Part of a small language model's weights: 6 heads of 64.
MLP neurons of a small language model. Each row is named by its layer, matrix (gate and up: input weights) and neuron, and shows model dimensions 32-95. Each number is 50 + 15 x the weight over its row's rms, rounded and kept within 0 to 99. A neuron's up and down rows have the sign that makes its largest values positive.
After each neuron's rows, "fires after" lists the tokens most often just before its 100 highest values on Wikipedia text that the model never trained on.

L3.gate430:49 54 86 53 57 70 63 73 57 33 26 30 22 42 30 43 40 54 68 35 46 47 49 50 48 45 61 55 50 40 56 28 55 49 59 25 54 49 66 41 75 58 56 45 61 56 64 52 57 43 35 38 63 62 54 53 55 49 33 78 41 76 60 46
L3.up430:57 33 58 45 49 81 43 51 62 62 53 33 37 62 67 29 60 35 52 60 50 44 21 51 50 74 82 73 82 49 55 00 46 42 46 46 38 33 46 49 55 85 55 48 75 60 49 56 35 69 42 58 45 40 22 51 50 80 52 56 63 51 39 67
fires after: " p", " h", " P", " 1", ")", " 0"

L3.gate859:49 12 24 62 64 50 50 78 50 44 50 53 38 67 63 39 56 56 41 42 50 48 52 36 61 32 42 75 74 50 76 30 76 30 38 47 48 43 61 32 54 53 41 31 37 41 30 60 55 45 55 57 49 30 75 65 43 75 41 28 66 58 54 55
L3.up859:54 64 55 25 53 34 62 48 58 46 40 66 70 48 65 42 45 63 14 58 44 23 70 47 53 47 61 54 69 38 49 39 51 40 29 63 52 52 28 46 72 58 50 24 41 26 47 68 33 52 38 47 48 33 23 14 36 30 39 52 56 41 68 39
fires after: " c", " C", "ag"

L3.gate1270:63 38 43 65 64 24 73 46 49 38 46 58 49 72 50 58 74 57 61 35 33 77 38 83 30 50 38 65 39 88 66 34 56 55 70 71 30 56 10 38 62 58 51 42 38 56 73 22 31 52 56 45 78 55 68 69 40 81 30 64 35 89 37 53
L3.up1270:39 38 56 39 32 51 82 39 76 30 39 29 45 26 47 36 48 56 54 31 67 37 26 52 51 58 53 47 48 62 42 41 59 46 53 52 51 47 40 65 48 71 68 49 42 47 65 47 51 45 32 52 56 64 44 60 46 50 50 61 64 70 50 59
fires after: " p", " R", "or", " P", "re"

L3.gate870:33 71 44 72 48 54 65 27 36 65 32 52 53 44 53 38 51 60 61 60 47 74 54 58 41 40 62 47 42 56 64 62 74 45 34 64 57 31 64 74 34 65 53 39 76 38 48 68 49 59 04 46 34 33 70 53 17 67 36 44 44 54 74 49
L3.up870:59 54 28 42 66 67 65 56 42 59 47 32 46 55 66 46 58 30 51 56 67 40 36 63 55 62 64 69 56 57 69 23 60 41 47 48 31 57 64 73 53 42 50 50 63 51 67 16 39 49 42 60 31 03 54 42 22 72 65 65 63 29 48 65
fires after: " c", " D", "C", " rec", " com"

L6.gate395:43 35 37 51 37 43 50 51 45 51 28 40 22 48 45 48 34 50 64 42 66 66 44 60 63 49 62 44 57 45 66 44 52 60 48 49 80 48 49 54 40 53 25 67 31 55 58 49 33 23 62 44 13 60 45 82 32 70 64 48 33 46 40 35
L6.up395:57 68 80 88 25 64 42 57 61 49 27 32 88 62 90 48 56 76 09 73 38 57 61 21 45 64 22 51 44 48 69 48 32 65 25 63 57 66 63 61 65 44 27 36 52 50 26 54 55 38 46 50 26 64 28 49 65 32 16 29 40 33 44 55
fires after: " c", " M", " C", " H", " cl", " \""

L3.gate1469:55 46 57 41 48 29 43 64 67 72 43 51 59 63 43 48 52 46 13 70 71 35 29 45 49 44 46 55 55 45 58 52 30 36 73 51 40 52 59 72 26 84 22 41 53 19 63 63 55 40 31 29 62 67 36 37 47 72 20 48 39 23 44 49
L3.up1469:24 67 40 66 59 28 38 62 67 68 43 38 34 49 23 78 57 65 52 40 44 49 72 45 49 25 44 72 81 37 69 35 44 53 67 28 43 69 45 34 31 48 28 79 50 31 55 67 66 39 54 42 83 44 30 52 33 38 41 56 40 49 63 50
fires after: " M", " University", "M", "x"

L3.gate1145:47 40 53 42 38 64 28 40 54 35 60 64 47 73 42 41 72 49 54 55 54 36 72 47 54 59 59 61 43 60 51 62 65 15 73 57 15 46 78 31 35 45 08 61 55 61 55 57 39 51 46 49 66 63 35 69 43 44 55 53 64 34 38 47
L3.up1145:60 23 55 28 48 84 38 66 40 21 48 66 47 29 78 36 30 66 41 35 58 60 30 73 65 44 55 63 44 71 44 59 64 55 68 30 35 30 63 91 22 45 60 17 62 48 48 46 39 51 38 69 63 30 44 44 63 36 58 26 74 54 49 64
fires after: " T", "h", " H", " sh", " Man"

L3.gate34:29 34 44 53 42 35 54 51 56 68 99 63 42 67 41 67 80 62 64 69 45 68 55 54 76 40 61 56 51 36 47 50 39 47 23 66 55 31 82 34 79 63 42 27 37 55 45 65 47 49 42 58 61 67 55 51 48 46 68 38 69 58 60 38
L3.up34:39 45 52 53 85 50 35 34 54 47 43 62 48 32 39 59 24 88 34 80 26 44 28 46 55 66 45 26 69 32 24 31 58 80 53 60 47 48 49 60 30 48 36 26 62 65 57 28 48 46 39 71 70 69 45 36 43 46 53 40 48 42 79 55
fires after: " sh", "a", "h", " G", "ir", "o"

L3.gate286:50 38 68 62 28 53 46 57 58 17 51 54 56 66 75 35 61 44 14 53 62 42 53 47 86 54 31 67 61 21 31 50 36 43 38 52 67 31 34 83 57 59 38 52 55 42 85 46 47 58 49 51 39 55 21 59 39 55 28 52 40 73 60 64
L3.up286:33 34 70 68 62 50 24 85 36 58 51 63 45 74 74 76 58 69 53 48 78 59 31 58 56 41 60 65 48 46 60 61 49 82 53 45 37 39 31 47 74 42 61 44 54 41 51 28 44 42 36 55 69 26 16 44 46 36 49 42 50 43 38 73
fires after: " M", " m", "m", "M", "em"

L3.gate104:36 55 86 64 30 70 56 52 37 52 55 50 45 91 38 31 28 34 50 57 55 59 74 17 59 41 78 58 47 45 73 27 66 40 71 75 32 44 79 51 31 60 69 54 46 60 32 44 39 74 26 55 57 47 41 42 35 49 29 47 64 30 60 75
L3.up104:61 68 56 45 46 45 38 34 29 50 25 52 25 46 44 64 51 26 41 61 62 63 37 56 61 30 52 49 46 61 42 35 71 50 66 30 40 56 55 57 68 81 44 72 69 17 75 53 36 73 19 33 64 51 33 49 70 45 35 20 88 23 54 61
fires after: " 0", ".", " go", " 1", "a"

L3.gate1471:41 56 42 64 34 56 32 59 33 33 47 20 54 57 53 86 47 59 31 62 49 35 43 88 57 58 65 41 39 48 70 37 71 41 29 36 39 51 63 70 57 52 51 22 27 53 35 49 13 53 21 20 76 50 65 68 57 51 55 34 34 76 44 29
L3.up1471:35 45 47 51 67 41 33 48 64 61 57 58 61 31 83 51 82 49 50 85 58 56 23 74 46 61 53 74 60 79 65 67 74 18 38 51 34 37 37 60 31 67 35 38 25 65 44 67 64 50 26 41 75 32 55 56 59 37 50 77 01 60 61 37
fires after: " N", " F", " d", " fl", " w"

L3.gate1481:96 43 32 54 51 53 50 62 65 61 52 54 50 44 34 37 59 40 45 29 47 64 47 54 45 46 46 61 43 38 47 44 68 41 64 31 51 45 41 58 45 44 54 32 34 61 58 29 71 39 67 52 38 33 45 48 58 46 67 51 47 34 53 32
L3.up1481:50 36 57 69 13 57 20 64 69 42 40 58 57 34 70 33 60 50 22 52 62 53 54 48 56 39 80 71 27 45 40 23 43 48 51 29 38 41 38 35 61 64 00 76 43 66 48 51 68 62 56 58 61 36 58 74 67 33 41 60 34 57 38 32
fires after: "he", " c", " C", " f", " M"

L3.gate738:50 24 56 71 42 41 45 24 51 36 57 66 74 51 38 57 61 60 68 49 68 40 25 73 52 35 42 83 81 48 56 19 58 57 49 79 39 81 55 53 48 80 53 21 67 38 53 58 57 85 34 22 56 60 68 37 63 57 36 50 42 38 51 24
L3.up738:39 36 55 58 57 57 45 36 36 40 57 63 21 69 48 52 50 19 57 68 53 33 76 99 45 41 48 51 60 25 99 38 59 69 38 55 34 73 56 55 76 54 58 66 77 39 31 37 33 51 49 45 61 42 50 57 52 55 20 58 61 49 19 45
fires after: " l", " G", " g", "all", " L", "E"

L3.gate112:38 49 48 56 40 37 40 34 83 27 62 67 49 62 62 53 50 56 67 52 65 69 82 71 58 43 58 52 46 43 38 49 40 39 44 16 48 51 62 56 53 59 36 49 61 36 60 48 49 67 70 40 53 58 39 74 43 85 43 38 53 66 37 72
L3.up112:42 51 43 27 55 57 42 67 37 91 60 68 43 39 43 52 78 62 31 53 38 53 42 56 62 46 30 51 60 88 39 66 64 53 51 61 37 28 39 40 68 42 24 39 49 51 65 35 75 35 45 36 54 39 62 73 69 51 58 55 32 66 41 20
fires after: " M", " F", "at", "as", " m", " f"

L6.gate380:30 37 62 55 57 50 28 38 80 47 61 47 64 37 53 52 60 58 52 43 65 44 36 41 53 59 55 54 37 62 53 48 67 72 50 31 42 63 49 44 62 53 52 45 29 06 38 31 74 44 37 50 54 29 51 71 41 30 25 73 76 45 66 48
L6.up380:56 67 45 65 53 40 13 34 51 71 52 44 53 41 68 39 48 13 28 44 53 40 42 28 72 34 71 61 31 36 77 34 27 37 71 49 38 54 80 53 84 21 29 65 39 48 57 54 34 35 46 61 59 00 35 44 74 54 52 48 40 21 51 56
fires after: ",", " of", " was", " as", " the", " at"

L3.gate285:47 50 50 42 32 43 60 73 30 27 28 31 35 34 34 60 46 79 73 44 50 24 29 49 27 43 50 31 68 75 60 24 46 48 64 55 64 40 45 52 45 57 68 50 74 66 57 54 75 29 53 42 41 55 47 40 49 72 70 33 55 57 49 37
L3.up285:51 49 34 59 41 74 35 61 63 35 44 51 58 46 40 56 50 44 54 70 51 76 58 71 56 37 52 46 56 49 65 37 83 39 48 45 35 47 55 46 41 45 52 39 46 37 43 14 58 54 22 47 51 31 25 50 49 62 60 28 62 26 65 41
fires after: " C", " L", "C", "ro", " E", " c"

L3.gate441:38 39 83 47 37 35 58 44 51 46 53 69 66 47 78 35 14 78 40 61 46 64 79 79 51 45 50 61 43 50 35 59 65 15 74 21 44 57 64 44 44 33 36 47 40 80 48 64 65 67 48 63 49 47 29 53 40 74 41 53 72 65 42 47
L3.up441:29 41 88 62 39 79 59 45 57 45 39 61 39 36 68 64 38 58 47 40 53 60 62 54 23 51 65 37 85 48 35 31 38 55 63 56 15 67 37 65 40 57 40 46 75 49 28 49 66 53 45 56 34 50 50 54 37 46 55 66 50 58 68 86
fires after: "W", " p", " R", "p", " v", " P"

L3.gate568:55 33 58 59 21 53 33 72 52 36 53 62 39 72 54 55 74 36 50 47 64 31 45 30 57 64 24 42 64 38 30 46 56 58 39 46 44 55 39 49 40 42 35 47 53 35 36 38 54 68 55 68 19 33 45 49 70 47 56 41 48 56 53 37
L3.up568:34 37 22 57 56 86 36 36 66 54 48 24 47 80 22 87 76 36 20 53 28 44 53 84 50 65 52 59 35 58 49 34 81 49 39 28 47 53 65 49 68 43 56 34 36 66 38 49 58 53 51 57 52 60 42 48 69 39 48 38 34 54 38 45
fires after: " l", " se", " e", " L", " le", " Le"

L6.gate716:74 51 46 72 43 52 42 40 55 55 26 49 26 48 53 67 39 39 70 56 58 35 73 51 56 41 50 71 43 18 22 54 31 14 41 37 51 56 40 55 39 59 15 38 28 37 68 66 49 28 61 54 71 43 44 68 55 39 28 41 47 49 43 52
L6.up716:47 57 40 30 52 52 44 76 32 65 66 25 61 56 44 60 59 53 83 99 60 45 28 54 43 55 70 42 43 45 57 63 61 51 61 26 44 31 44 69 47 52 47 46 58 30 73 55 66 38 22 60 47 08 62 82 32 41 20 50 39 35 40 44
fires after: " F", " f", " S", "ol", "is", " Sup"

L3.gate812:65 78 73 54 43 19 46 78 38 32 35 33 36 48 37 60 32 56 42 58 65 38 38 37 46 41 56 52 73 68 34 56 44 57 48 59 34 24 38 65 53 34 50 55 42 31 67 36 47 40 42 45 56 53 28 50 60 75 43 40 34 66 35 71
L3.up812:62 39 63 24 56 48 43 42 34 36 50 55 46 37 21 57 72 49 57 49 52 60 48 68 38 49 61 34 54 65 38 86 66 62 58 61 40 52 62 44 55 45 60 19 30 67 59 67 37 39 41 57 44 46 45 71 53 48 38 50 49 79 35 36
fires after: "or", " Geor", "on", "al", "ell", " Al"

L6.gate598:66 35 43 20 35 59 31 50 41 50 41 43 30 66 52 34 60 34 30 34 58 49 49 58 69 76 70 59 46 48 47 59 56 91 62 61 27 74 50 44 40 43 63 36 50 46 54 77 61 66 37 74 42 06 55 65 28 59 31 71 34 52 63 53
L6.up598:53 46 48 24 44 49 36 52 51 61 83 46 66 00 44 29 58 32 61 55 35 32 24 70 66 44 62 62 61 69 56 39 57 41 61 47 57 60 61 50 39 29 34 53 14 50 45 36 63 43 62 53 77 48 66 17 66 43 43 52 33 51 66 44
fires after: ",", " under", " was", " as", " served", " ("